python train.py --num_hidden_layers=11 --decay_fraction=1.0 --decay_shape="cos" --final_lr_fraction=0.0 --dataset="wikipedia_en"
MLP neurons of a small language model. Each row is named by its layer, matrix (gate and up: input weights) and neuron, and shows model dimensions 128-255. Each number is 128 + 24 x the weight over its row's rms, rounded and kept within 0 to 255. Numbers have three digits each. A neuron's up and down rows have the sign that makes its largest values positive.
A block is one neuron, or neurons of one layer that tend to fire together. Before each block is what it responds to, as a language model described it from the Wikipedia text at the highest values.

Description: Section heading closers. The first "=" signs closing a wiki-style section heading, right after its title, as in "==Career=", "===Early life=", "== Publications =".
L6.gate164:065170110142141157148154138131126110148130112172122127145122113118126115147137104102136096129144113100135131154190094103124102097130153099096135104178139132148140066138142083136140123149140135142121110153175110101125080141154108153140106137105160147113114121148171138140149132118147105086104092172135127120160127123160172134142143136088085146186115152149185128107165097133131146112112
L6.up164:161148113111117103175160131133141143117097157179108133118142104126144163143113143130158154104076106120103129174124100162118107102131103139109116132059073159120141132133165131086134136165101156170160116163140080147146148158131126105125127120116132139162159155133087106106118157120152160142122100118133160133158114097142077158114141137127129127146133061128113101135136123126125117100097
L6.gate557:113131154110126125157125143145132132139159108125169121134104096161147126160105110131120140110165072140134172133138124118118139094163146115127145146153122102116115112132145093136145101116148125117147129109106130131109100166136109118149129135127122142118094150119122157104104106168114130136122112143108089123177130088142139107122133126171127155162138100137170156087128151134136109101095
L6.up557:104131162092099096155085120144136125084133123171123108143120106120123137120108159130154140142085099144137131142117139112111152155083145151137144140136140141058106138157168097098148137143145123177109094163087090147196127127156148136138153109121123122109126149115123073105109119128134113122093115171112102112113125131123114114142180128129152135188102133121123120111127126082124139096178
L6.gate566:102181131125112118102079098131126138140126130147140157107156106118122169140105185141109128152129095129125113154164169066113132127147147148099088094090103142127091155140098110126070094174118105162128125155060108087168131096086105144151139144131163112144126128140148165122105099175146102126108127119141136136138132107138161097125158153150128094152137120134086133135123107127156187112103
L6.up566:097124097112105094108138118132118144169145156159150138117143103142140149136128182071129108100088123106159173136108135105134059095138141134137122127150127132128084122100140150146099129155154117126119117132160098126164094141149119133127109134138142106129094119154129130134149093104115101139166160163126151094153159099122133070092114144141144135106141149126156123139132120095190152128092
L6.gate668:104145160123098121111110112096117123123123110119134162090131120151115154144077138115186136099059090122127144117126136114114155122149135136113139122135130164077155127103144106136092101111116123121140135167133095123184114121147146111128098190154108147128102146136130093097116144125133119133122068124142134154161136120131175131145129083120131137138114102104068187144112144196132150133121
L6.up668:102108123161107128080141143122108136110116083163101136105151113165110121119161128164145136099125092124128123133164128133112120136109134109149105115139123104126093127111167159119147083121106121115163140130113114096129120092142117138121143139107086147088100132163177076117128162128134149131125129157134113145162144108106110125070153156115098180181105113124103177137141139176121126151143

Description: Biographical predicate verbs. Main verbs right after a person subject in biographies, especially was/has been/named before a role or honor, e.g. was named, has been, served.
L3.gate148:176126143125134117133124152105112116134120107123186126133152180131119118130153111100089112094122112115147095140128135145080157123134135096129153113125149144108147119090149153139148119150143097121165094092110123126104127115129089084129152126110106092138170089106118148057114145140095145112106149145095132136125113108083134136129169148125134106127098139116183162159126109147118132167133
L3.up148:141115139098117125133106167152125164146152111127144153119089126059122128152102134156117096082135127147127138139145094102163117096122109147108133099120097128077088076153151130183090165159140152137174124138106109155130136133113086105120095165118162126143137104100138130141154118115115099164084113112132135146150162151140113133137135115154115153119129095149140164107135126127183125146142
L3.gate416:162144092133135104121118123120113158105095146133100093143088104109123147131099167150121132091141120129149121108162125145119112160116133086112110096137145105154116161136095119149147121147136129111152134144134106128087189159127125119117166140180158134122149099151142071122144160115108097078108145172132092115152153057084119098122120115168138160105136135150122131098137119157149101105120
L3.up416:130120105092147123090086118151143139142127098140093121155145122133104155151112119095133133094127143169096153156114135114162119136160098116113187134146090133130161162115176104134135108134150133109153166143161139137106153163130084140112129164123114129127166137148176122129153144164136124154121087127145113078102108152103156138126111080155121116121087089095156164124145120155112135114141
L3.gate443:152130142138130121120125129138106163127088092153118092168160163106151146162158103137188173136138166128187117123202109104145114136154126118114109104144081120114111132113151107141111123140130140114171166150176124108124128123161132113144120122187101117133102089161125101135143138131109136108146090147110157134110132133115149149110127115143119126102171121117131182116110108109155144149120
L3.up443:176109131082135133158122152159132173135119130133148117165162133087171122095184163107115125122110125118099124147094126106161188143183101133145117118114114110169089119127154104146132110103128120136154122096160125124108131127166125127159070131126119150157126161113117143101110112163081113136110116120106125127106129135097112154168151115144119108085099094103143118111146183133161098152102
L3.gate529:129092093146124135092114123121111143120151142123101135102104114126117111161133166167135132122127121135081169124140149100138068113104142123117125143122103154168184121134138150122112118147152149161126097140142117125116161132160108081141108110139117130131144101159135100070120127107104128162131164127115118107134174126085189163114169124168111160133145088125126109089142126181147135121119
L3.up529:085143133155119134144101143154144110135123145166151123150120167118123123105147139166149113109099154142179141116135179143144107177128114148118102092081096112092111138112114101141149094124122139131165139112134110090144156120108133122102147135135111129178136114164092122116126138132159124078124122119122146119112149096130116156115124143123082059119077133069154157125104112135114129170092

Description: Role-introducing "as". Function words like as, the, of right before a role or position, mainly "played as a striker", "served as mayor", "tenure as".
L6.gate13:112130114109147092138127112135101134114103094130150157132123156161151130139147142087120108140126141190110113154139076175132120145145097114133104102141153148136141053121133130167095108148150131123141145070119115118156135116123154097140140116168097127139129091076127141109085106144134121161121164153139121120136126133139126148119166094134163131150124162117142111142130131132140102088126
L6.up13:083124156176124145158119147140143128134158127108119161162109143126150087115152144131093143110151121182082169143104143199109106108131162109108103131137150154126127082101110114144148146163110131117106144137155143145099124111142183122102159119134083125130142159099088204101125140126114118129150156137127133120146093146094079135101116142163178108169106122168165124132118128123132162160126
L6.gate95:115155118128152119179127138152125129114108085083183117152140105130134099128108138114143138102131132136128118146137133134156141178131113106136124160138077120122151175138137148134140124139142159163102117163107144066109135113132136126135134077109131091134117161132134093122136064132113148158084156107129134123113095082140128136133102121139099204108167125115168127143068157111144113151158
L6.up95:140162115135140111106134079112103144110184131134152170120125081110121100138143146114150103125135119141103134139197168166150094131163116137145139131145125145105144091128111143095110136149167068156135141138105176145185123095115124126126102093164089110191114131116128159156098114139102109103135123079123094112139121112173154114126128105142147103125140140171165102118085139102137121140073
L6.gate317:144165162112103134179136113150146142115113124111130141136132127149142120143124104133162144124108102155108145142130113113166113126141132083111158152139101137141120117133113112110106146131136106136108144199103122084150146142112112122106121178102154168162117185078131100150124111105119092143122124093138098109163104130111126115151141120146153138131184128095137105093110143109156132119130
L6.up317:135153136135100100106103163136120176151135101104134144120129126100107132135136094088159133108126158152152137109120165151130083109129149124090141120139123127146101129067109114127117139171098102115148110065068154111154155141147140139152122153145092110134119129173154085140119113135103143102130136117133131133088110128099101160117113135139092152120111135124161191156090110152128099115101
L6.gate447:110166159137191100130133129146142095157112101119121135130111150094127104118114149150122140068123112161127095167106067142129082167100143109168140091109107143108176141133142134096152156102150148120123132104130153120134100134128085115091133145159067158144088113129055123096129112136126148180133125109134134136137110077130142091161123121103167159169153141098150111137118104138133103159155
L6.up447:155150161126123102125106139126139086131184165134115113107154153120079135132181084124125116118155154077098111159136139124143117133106115152128113113172126112137127129159097199126138115103115120123085126115164126119124142135155189109123162126125114163139137135089113135114092118130133125103110138170153141141132150091118132122086139126186150125113151182150123104165123105081142108153128

Description: Mid-word fragments, table dashes. Hyphens inside markdown table separator rows such as |---|, and middle word-piece fragments of split words like tro|po|sphere, Ty|p|ically, sh|avi|ng.
L8.gate225:130144094125126118149102137129147143159104164133079110144168131128127141133155083117148157126106124145125119164144148124124135112113159142105153109096147174137132172126133093140119109122121135065105154110150094127123146095156129147115147126096133140148162091142123115083144144138127155111106155127095107109161159140123114119108130120120110091105146142106074150146151160101115180143141
L8.up225:099095079153076112125103135127126108115093148159151144124147115150147127164155142164136136133175147101144131144138113145114108099119151125119109128108124133157111105149096121129122068131156140118113115139094107112098153163172152129099119118088128138150141140129135135108116105120100137093081137127076163119147106094127090102120104110174078128119144133098131136155146094133091130115102

Description: Mid-word fragments, table separators. Second word pieces after a short opening piece, above all ss in essence/essential, plus the / in n/a, dashes and — in table cells.
L6.gate155:131159129081072120117100153164102118143085105163152123120150117109147130105122161127121111154131093119127157140111132126079140149100127126121153127122121119130145110097126178161115153103103156072110102136128124097147112138105118127134140166121169126125106106093156072143105138096104085121154153113157140153131146116142153117103123143140154135144136132150119104176124173120154111153139
L6.up155:125112096069113139113120164132121137146103115114131139177144120143086118088135132148106108134104134109090121104112181138113153121102150142137111125143144124101141110115117108127125148128131178127156133148129071119140122120114082094115125151142140107110146120119140128152103101099126156109154125140123135115092181113138118090138073134130087155087178143102152158140089147143142082118127
L6.gate213:124146172122161106110122155121104145133118125160141159157089125132164120146114119173090119134114126138125112155105134129127115085133148136164070107118179143124128102126107128162133096128154129129119099118120134127120082144162098066128130139113129130108093119177172130113125138161096125112116142116150139098170147142130138106154117106143130117096142147153108097091129117136123148090156
L6.up213:136134155113176114082106188107078153149100085118097099162071161099157131142136117108105133161146139104144135124128138097109188135116113087164143123134203142121152151154116148128171123136117105124106108109122163161142186116139121141141168130142180122105108124101149154132124122166140106099177095137109095150164142108156119131117150162148161190112139122154139136137120138116136108123099
L6.gate437:128109123111130155117173163107140120152163132140158134111173137074127126174130109153119132152106130153119105138116118103142091165143099120142131117130141131122140146089124150093117129131122099133124142100119133149162082133148070088171116121125129117155101108117131102136099150115130143111142142129112114120138135121139112146112137132130138154129103145168115107132115123102137129182158
L6.up437:083109112162124148118176109136113123162141155138135151125102115161146119119120127148121126094143104132128170138124087121101109115147121164146113109148134135095075149171120172143096101084105119159117124099145133111138136118133126145127121136130100139115120174130134091148110102170121164131130123111106092095128161119134161098128145123126136157139154159101080104136142104127167121181162
L6.gate449:156151086099129145091098163142138150107150138146165141156123145119150077124128104086123066124109116125111092150079127115154129150148154104120164138118139116138128095151136117096134103118117127160088148163081105139146142126129134119193168169152123116132134142098143143138131144135121111112126118100137150157155161117152153104071161116100142144091091141101153131128110120084149123181075
L6.up449:149098079062137102124135155159140155113188154138163132106135139167170125124143122143104127194105117130137128127131094110121117132151156100122117131188159126117163135157124132150141107143116110131108112110162058154145119135140110101167151136123119132152112170117124096146105099115100097160107121125121140138137145097110133084111152113150115132086097144135100132146088155095146073144133

Description: Table separator dashes. Final hyphen closing a dash cell in the separator row of Markdown tables, typically the second column's |---| under a header row, in election, sports and chart tables.
L3.gate61:191125158156154151113108128167137115163111109111133127118131099139132122115126078169113104137149159120150100113125131157126120132121097103149128118169146145163170152109166128108159120138157157133144152130118112140119129094144155062114103107118118123110159144113167152130120107152127138152180149105126129156133133113087121111134147163149103148137130108133167122166124120136137107120117
L3.up61:139190120115099145142135135160112121151082140154094145147154171182126147102083150138102139103164112097152097173092131126134159140160097126129143076113117123156136145106129170127107134106128105111134089143169105076127127119111142132132128126113114110149135147124100108126110130116130087163097166136130152117170130150151105133120132195147162122114086172118122110103094099111168132115129
L3.gate480:185131122102112141129086118073125120146121076144111141171165157145132087085129142115114163140127166157153138166134121117132154105148106133164109151161093128110140124105110124148126071146160127069135142166151142125119090147122146129129106099103174132115081118130129121120121140115140139156152151170163089129155113106133112120097121144135155129130099103085130189165117123130144136139114
L3.up480:173135123160107121091112104119106134138100088122100133138174111127119120115099118138123108099065143142136119111159094160142145105112098205149121128103133142139128117129138139114132124110133085145135159113121144124122125120096145154108116169140158147143136120119083136146146169106110111123105136130136113136118136128105157164145163183132143130142110163099098120151118170092172085054116
L3.gate538:144113121100144117153109153152137108146099145117088110144157114116134157115073112103159101129122119134105106162106142115188147105164143136125081142125165186132157135128112177150176104140129088151147183104165141129136097161106138155128121071114153089089108138129124137153086155134140120118157140081144122124157131142140109109112109141115116096096083131119098129130092180114160093141144
L3.up538:124128122163104133103113126115131156153150150155107149144091136151119125124136136172126189132155132126153131147140144153096104154114094133160101092138139146130132123120143122116123118127132120121103126158080114096082157113159085122109133097137105145121094144141174114136165103136108116126075109151132128133155130132132124112131132127127150099150129115101131147163076123167124160164105
L3.gate604:142152171118114135113161161146147131104090156129104083137138193144135141127108133117082167131167168120175171139110134112098101144123111139174154146144083157157145116115118159103135111135167143111148053119118104154117149090082138126143102089108131087138140117112139102148130091151121118094138090102112144148150101151146132099125115128111127127141103128116115125157166111131115095139131
L3.up604:135133117103116123137138099166093128147143164133102141169110110135084161143132109115100147144126072160129121179160110071097143076131096108145130109104120105098122146144140187125149137135123134110065170209101146085136135141116097120102136114115128145118136140101096113103157100140086120129140160121112090159097084124162129107087126123158157121132145106133139100142140149095159144142118

Description: Closing heading equals signs. The first closing = sign right after a wiki section heading's title, as in ==Death=, ===Singles=, ==Track listing=.
L8.gate573:094143170102070081124090094109133148082112100163115139139106116106117149140103133113108133131112093103144153105142118108088144136104129100157138138134117121141125108140114104144106146156133118111178179177137115165099131098120127125142128144111122161144104067111151116157178140140111079120084126142138115102182154159160125136145122121150134144144105106146119139125142143146145113141111
L8.up573:110134161109103097134126131148121105151102143186134178089136154148134094124120143195108139138154128157127113143109098115114117152132138175120100141122130114126129143110141115114136151089145144140128079141146121158161174121122095133117138082126148156047099166050128112114158132114131135153145095193139149133138159125111120113102158128128166125095139143127134147087126135121124091105150